config = dict(
    num_hidden_layers=14,
    hidden_size=192,
    num_attention_heads=6,
    num_key_value_heads=2,
    head_dim=32,
    intermediate_size=768,
    vocab_size=8192,
    hidden_act='swiglu',
    norm='rmsnorm',
    norm_place='pre',
    norm_eps=1e-06,
    positions='rope',
    rope_theta=1800.0,
    rope_fraction=1.0,
    qk_norm=False,
    attn_scale=0.177,
    bias='qkv',
    tie_word_embeddings=True,
    parallel_block=False,
    init='uniform',
    init_std_qkv=0.0326,
    init_std_o=0.0326,
    init_std_up=0.0326,
    init_std_down=0.0,
    optimizer='muon_variant',
    learning_rate=0.0101,
    weight_decay=0.015,
    lr_head=0.006,
    max_grad_norm=1.0,
    warmup_steps=200,
    schedule='wsd',
    decay_fraction=0.917,
    decay_shape='linear',
    final_lr_fraction=0.0,
    batch_tokens=32768,
    max_seq_len=256,
    doc_mask=True,
    train_tokens=356000000,
    max_steps=10865,
    dataset='wikipedia_en',
)
MLP neurons of a small language model. Each row is named by its layer, matrix (gate and up: input weights; down: output weights) and neuron, and shows model dimensions 0-191. Each number is 128 + 24 x the weight over its row's rms, rounded and kept within 0 to 255. Numbers have three digits each. A neuron's up and down rows have the sign that makes its largest values positive.
After each neuron's rows, "fires after" lists the tokens most often just before its 100 highest values on Wikipedia text that the model never trained on; "fires on" lists the tokens most often at its 100 highest values on Wikipedia text that the model never trained on.

L4.gate289:117128164112092140104133105107106165099110095123144119112116138099119140131143114134131109180133110154123125105099125147140103139114105127142133112148137112143114098117154116137109099148142070110117088148168150113203076135095148148115140113165067144160104148088098121093126137127119105122100107113087132098109099124141103113206135120108168158111117118096116090153134143093155151152108127096138157143111135149135181107125096153147137126057118139134097100118145148116097138155141147124125095095114109109154133112114117097128108152147102136113157124185145135149097122151109126136
L4.up289:137095125122117144153100147097109121151163118162108151123137185149132095124109142124182132134145078112172106104141116137119096136139115179133139130151083183107147132130122111124141103149141100130138103154148118120136136191108112188155158132162068141152163121124122110184126156111119143159108095127124116184127121139148153131110138117141175172161123132126105152145132133115103101147125137134175120104110123095119108116156098112115098176090121109130099124100105142133121136118143099152129114140098135102163106109162133143105122133142101193105111114113105131130103166111147086147
L4.down289:152115115131085166151150131171159129130162131095097141114116076118118138145140125190119107133124128130135140167129149114139136156107066120109150135131162096148162108118119127112163139163163105123087147140123138115140096152101112142088149106128118145121137104121104170141114154132134112119128119131070123142104114140090123140076140114130136103147105086133142117106135142105098114119123133160116132169066118152117164151099137124127163101102149164136150173091113090163137151172140155111116095127111134151102137159112183148138157141118112146084163145140153134156155120179130113174
fires after: "=", "ema"
fires on: "=", " in", " of", "tic", "que", " degree"

L9.gate756:154081161128124121078155161106145115145109138136143179103108155138149160123126101134127090133165075155124110103116113146111142176177143103144097076132091104074162103154133162099122104136120099134139145086153193114146116150127133107145119092139146112124134148133131154117122150124142067128077136152113122095151118131158108090160133085137129140141139134131113133116112154126056146135120126102150154125120108098142175117103138115162102123113113099149098137168115121122128102123124148107119121158156131080174132132113128139096152124099124136121175141119137145125097159139155132137
L9.up756:089103137112131129126108121131099125104088099160138125133154107138099119153157114097118133169148158126122130089118103104113113130115132116094155139134122122136156131153152167103132132141144098139096121123101147156157142177102152123140142111129132176109114129124148127110135149117097153097138119129128115170113159135123131112131179184140109093166120133158140105136189158202112116108118113052174121122131132057153132128133166151093093102110118109189129149107122091117162146144133088154129121166137130118145151135174119127113140151125109134094133139095167118117132135125109104174
L9.down756:147097132159131144177119131146159186112128149132133166135148114111100127099134137117108116107116117115133127135120122139132110090113130174135103104098161093134147117129133139133125157113121112095169106172119096146127091156145127101091126128116164189126113149154123153090153118125117148136122158097091152178121118130098103137127098141096106139135168163121121140103110123120132102089104099142139104120147163080128120116145151166049160171164148144149133128108135084147178118123112165119102114146091163155156125163122153087130131159120167105136116133153083141130102152099145143113
fires after: "=", "ema", "si"
fires on: "=", "tic", " in"

L11.gate620:125123138124110137113143089099118118112146147136124152096101080142129136142126158139133137121109149106080154151138106134113140107136117194161108112127143152123092156162110082115154161092128139127154074149139086146148093206147129139160121103166151139118125137157133151117147114118120075122135175086134083111128129142120153109154170146128139134165126082132139124086120137127130157151155110094132167114160110146109124073095156115143118142127136123119109148119141107134163091143178119174104131160125158114118154119137128129163132115125149106142118112095175164141112096097100131093
L11.up620:150112153148098114115132159075122135150101146155141123157154110133136159133123128138085137151124149098099122144099113174117155121125108123146154108145107186139148105109137109161122163133139155121154158141147110154150079163152142100130147089162122116143139120147127114131146183171146133116150122118092141104119119147104131078120155150129182122121130108078143115135112101130084167131169144105147132133130125113117096104098166136161065176124101099136098128129117131142150172167128130112131130093172153147155168109145127141142149147164126107129116148095070182133119117096129136124
L11.down620:120115136099084116123081147114161139052079113140084109133116151146150123121125171126109180124097141140143101140101118118141134135143116141119139123161127135139164151098121161196120135151095124075127131116126112166149096093137107135101119143099128128183128132142112122160109154104175203160125103141116099122145130130145142109103143121131104184144121119124128128136142155091097126128142151125135186152141120140124125133125169137079110094138136113131110116107124101078154104155129084116111123144139120113140127115125127129082175148157087098131116114136140153113123098108095155112
fires after: "\n", "–", " 3", " 2"
fires on: "|", " |", "–", ";"

L3.gate182:135146100099099130132146142142128061162108132132146123113136124142163082110122149155147126112127123146096101105151108087148167128154115096131173122149132126146125124107081163084170157140134138150161161132146130194126141156098148165094112149097141103122126112134118129129110143115142064114131102137088144124132127134128116135127140102162097100123139136165124114117114141086073173137124144126160126127102146137092127133101116110115121111133154131149111131191165127136143095129126121120151150144121156148188091112132100142108099110125080132127119135144115079142076130092150110068
L3.up182:101129102099068118142157102132134111119154150131085123143115126140104073165148131125133106144149118145144107144099104138145138158145137162141153077150114153142147141105100113138148115125141146132112121185098122150122137121148142147154152105122102142131126101162180156128117191118098118133143137144162157098160144164142151158185131152130092096150126121108097160150110180095130123136136127116119134117125128118131121148148142178164142155103135148099106127127121114153111132092140097114099068154133130146106161146113146133126128127152089095091170083075092142146141122087139166099
L3.down182:110121176109087104152146097107106091164106101154144135171118070128131098146150157136122154146144130105083099094106090087116112148141137139144166155115132120115129178117091143113155070119130143152087096129125093129112134136115155136156104131109108121146090140141163138097144123144136122142164144086128133133160114115132115148128148138118095144096147115129110126101119112111152143114117132148152130163128152137084114131123150124077117143120125182103171083158104098127167128140143129128106106142115137129159094113104139155118110143098129112148112111046097124183131149120125153078
fires after: "-", "01", "00"
fires on: "-", "."

L4.gate699:096154095129134132140166117159099155109117110112119120147106175125123134067113178168160134127149120139140140176159149099119116150118147147136121165143139165147102131106111137085172119132148127106118126151133073110151158134108137135124119105156123166088116153123126127162098123159123139120121141137134074146120152133127150133132140116148121109106142102103111128150144102083145126141101114151123127123112165079060083117132158168146129161164133097115134153126130090128067111117132181163162168170091147131107127121171145135157133101129137118149139105137105173108108119152151096134
L4.up699:121154119148157138146128166133121103103094147126159139114126125125093111075113117148122115108113166092131075175100116122114159089113139139124099118146109147134092114148102160111081099090131105122078089121116098148114105153091113099152146089103111109135094135145144145106121091127140120143128123125090160103135119154114079146079140175141144108130106151176137123122157184114088136122146134172132136105176099148101116128123097177113149136135126110158144169083121118124122130087104128108123128127114144105157171161125129186133142123136122156147120128111126142145099162095127101098
L4.down699:138127171134101147131104106146134128122114126163146117111124137126108121108106125162133137119149151124117136087128105139118145104117137150063100155159099151151093089095132143144108113142113140149096162129108126164131129126111111109156126108073121096169088142158099125085155131118091131164110142161063082123139125163123105158165102110143140120092145161122131123151143159114145072153169109128154143146146118100151126141156100094128134125128109143133169137129103119146126120120147171152134161124106141083122079173115104121151047156138146095123120165121126167117145142132175132129
fires after: "\n", ",", " ("
fires on: "-", " or", " and", "born", "w"

L9.gate696:116108156131109128121110135131110186124111102146107123094104163120143115145099120138140127140162077151118083103119144103111115154080107119095124165168153140143097124137090144095096117156162117168135153124137160121154115114095131109164155143169130137152128137139190124134141089130150076147110169160138145103107141129119119097073112086094083173123141133111135116167152145156097141140139107138108111143126121149125128102103145163119136104100150148136094160162148092106087115098132139150109085110116095143107174154146112135135119152133141132134145137130134122148117088124112107195
L9.up696:112101137147103167120164177116098144123104134177124171111129122114123089106169119169117141112106115166119162082132103116107174152095121126140120145157132113128150112103118119093108116137125096143114147125080155121088147127114096136108109131087116159103141109074171121131195132148128144123135153086093134137122136135083142117122138100110116125109175161124124117083139174120114172129148083131130128127125115098127125124134096172158174127099121096174154133133126110135148143124139112150109137142136136099135108136098188113113125153113162114153093091129103144150095175131137144149
L9.down696:121139151107131135114138144125127125113128100112131083125173143089163120054094114108124113135151103189133100132093127109167120104122114142096127129166101142136112110110134090101102182184157141111178131177128166138149119189134122163089144160166134085119144147129145131141134120096114088123100095121087104144104125149142168122135103118125092122089133148122101117111137095125092145145168150124140162133110129127144120119101151130111162111199130119188126130126133160143119117144130121149149118103142120120138114124114133110131159122080130128121153130115107139104125149087161168116
fires after: "=", "."
fires on: "=", " |", " \"", " and"

L3.gate598:121099154121118124140113095135117094095117143118110128158139140160163090141129067152130108103129130155174175130148109100169150147154148112166100151160098166171131133157092122163128131142133119116135116140122113111112068084095093144170123118115083143141142113106101116157147109157152142135142095095102125141111112168105150139126124145096123106130102125167149092097106096095110137136157115138083149121129137124141115133124120118132188096122152152167138127132098138140103125114104094146137113173112115133136152118131107133181091108130079092141151103091126088154128139109181134125
L3.up598:117108135147123093150183146134111117111126151123119112132127140141150083122148158156155100088136111112154156126125138118141117118135122156118151102085098113092150140108090114149161115116148144147093144121121138097140062128125101075155144102124104097172079164106114134126149093130128161143123117107150139157125123104116146101135108095117110132145125130130146086147191107085135124140160082076119145114140106115141121147102111092169215140157142116177151150135089153127144114129121106107116114171126160150183150129130117119099097151136134102135139130090102132119117102133120148109
L3.down598:133154183103121136126091192109096142155122111113137106118129160142123132126130068141123093104128116116117133150119109126146119150140118132126158147126173135133056159136119134106131113130120145104124156124113138092077083152154132143150164079123133092145142135149079158086119144173136156140079161140139129133172151104115103133091096116118122129155121132126157124107139120163173119103126107137087084156175117141146140134125162189139147120135130171137153097125107143104148094125130105100148149114140145137127130109161119105154159158093162111113130123112105090117140131083136159154
fires after: " |", "ra", "|", " co"
fires on: "\n", "it", "e", "g"

L5.gate283:134160111126107117108111112159187094142116119097117151119142097137155126082125160128148139136132092123125130146131103131111109130087160187164124124145081164176132166153108130119169145101175092169153151121136085079140110146136138111149119096115141100111100087140132117123136095103151122133118115109083166154106157133101151136111143129130101121127108085175148122157123175108139170161139133140146104113165136126136103105152161168101115117110131168134129089151142122098138126120114130117083139111160174120107121097103106106116142128078159091120124129154145155087149124143110142126
L5.up283:123158117132128123133130120107134113139095144160097131145101141145084135144122096142103129108058151114127077150115119147132105142099117108149086148146109160094112155111111138163116098128120102124098189090133143107144166153078134096153154143175127117098115110121121114138132114102142103113134105078169107128125102126124157143154128152135124113112120145106132121128130131109158127203147150125084147120153121077167137149153118148134073110122110161136143109115125118092108125121135139136178110105093095091126161135111095186156130149159164113151151150129127138091134112172149095128
L5.down283:128131142130107105117102140129115166197139159125122132116141146130105133140127111147156117148125159142151120094095107126098145099092113161118123088104108148146104131096162155112167099114113145109099130103163105102174081168142109138072094133130148159135152088111177160110131168090122089109124141120152115129141140152126142106116165135114123113150114159092096151075109127146128112146155120134134138112113170109117139179115135107112197160135152141151116165150152144125150118119138127102121134122155074130124138156108160113096114134098105170146119147121107144080155138087152150147
fires after: "\n", ")", "\""
fires on: " |", "-"

L2.gate583:155145103173116132136138140114091130141124154138141120151117092153171095119145120074121113100135112147144112161126124107139115150115107120147135134117125124155142155152092109076088112150095122169153164112121152162115158147103140088103140080133093146141124116136117113136131147135155084163163143172089144150145101125070152100133155119125135140131084125181129117097129136117123087156117117130093144094135163140170158118120126093150129100171179151180132105122193162105106114111117143115134082152152124129133140140118094156131125111140083121121107126101133136119122129088161122095
L2.up583:095084160113104102098137095105120112093143134146083108121107088125105146131133189134136125132155141126163129134137124159165142120100110137105140086128059085092097089175097157111199140113150105082113130116107162167149120141164101121161153106156128140140121128144147141118159115124111141109141130121172121169123110119161115121116086116136182135132137136127090133121114114119099091133132140151134108142140140162119123151122114155128135116124109123108171107114117100149133172100088122108150090145120164107141151135083083147132097140114144124136123111124111100115136146112113074090
L2.down583:101143159119116132116169131096150149139161095167126141115164084174109122123128160172123149126144154142150090143107115133128116116114131111136174121097118108105097117104101141152210169114160129116122095128136153174159165122121135169128120162141143108165148099146140105133131162135096141100117180127139095143110112152112124094125120146118121132112154130056131141133130125099130101159136138132153118100121126132133155153138098100110088131128087133095122121102152186109099118111094147155116175112097148107115157118156158114088127087149115150155110157144160094117146164119145125114
fires after: "|", "-"
fires on: "-"

L2.gate19:168159140141115098116195122143134115149116143086110106162105117130088154128145154148133147160091120129126114121122154086164129116125167110095114139158143112051167139112104109111144129155139127148114112114117152118121137153168123127136115104176146077134096142112128104128122089125117156103159149110151103128124102093169173092082150135139163116156148123172111140147144141129126148165138155117135092159143136152114139097149132140175129161153111172121109150108109150133123106145147109125123127131126133135130135134156101163180112143118151126101164145140121139152169108111073138195
L2.up19:125208137130136112125162110128148116127120134132156129161088108182112130145125083111101123138108116143122126079106162135133137124083125125121127181137111079113148141114151103147152146127094154127141138135108109104101135111120159123171103090130090113117131135110119113137135143139109100092061149131156067151133143115148204132108139080108153122143159122149099156161120149093131168163084119110120144134139136118128160128160137154164118140104168152122101087102108095136144149122136119125123116082136171099127156114151117106144110157139149121090114142130143141149158134145100094126
L2.down19:126159100165121088185109151134096138137155112103157111149142111145131109109161152115128103144116095101125119081104099113101124149137167122108116088098151147104106140155118126114089097143093102074176137154131178146115095142131162186125157120168156141138133128124158161153139155100076144119129104128175133139132102168121112153120111119123185166138135127120118091101163146110142138151070113123132107130153109108132116128096154131119113151153082119130146110126103168143138160084134139091145100119096140129104121158134110131161129151109141110151162177143108139119109107118116121137
fires after: "\n\n", "\n", ".", " hold"
fires on: "|", " |", "t"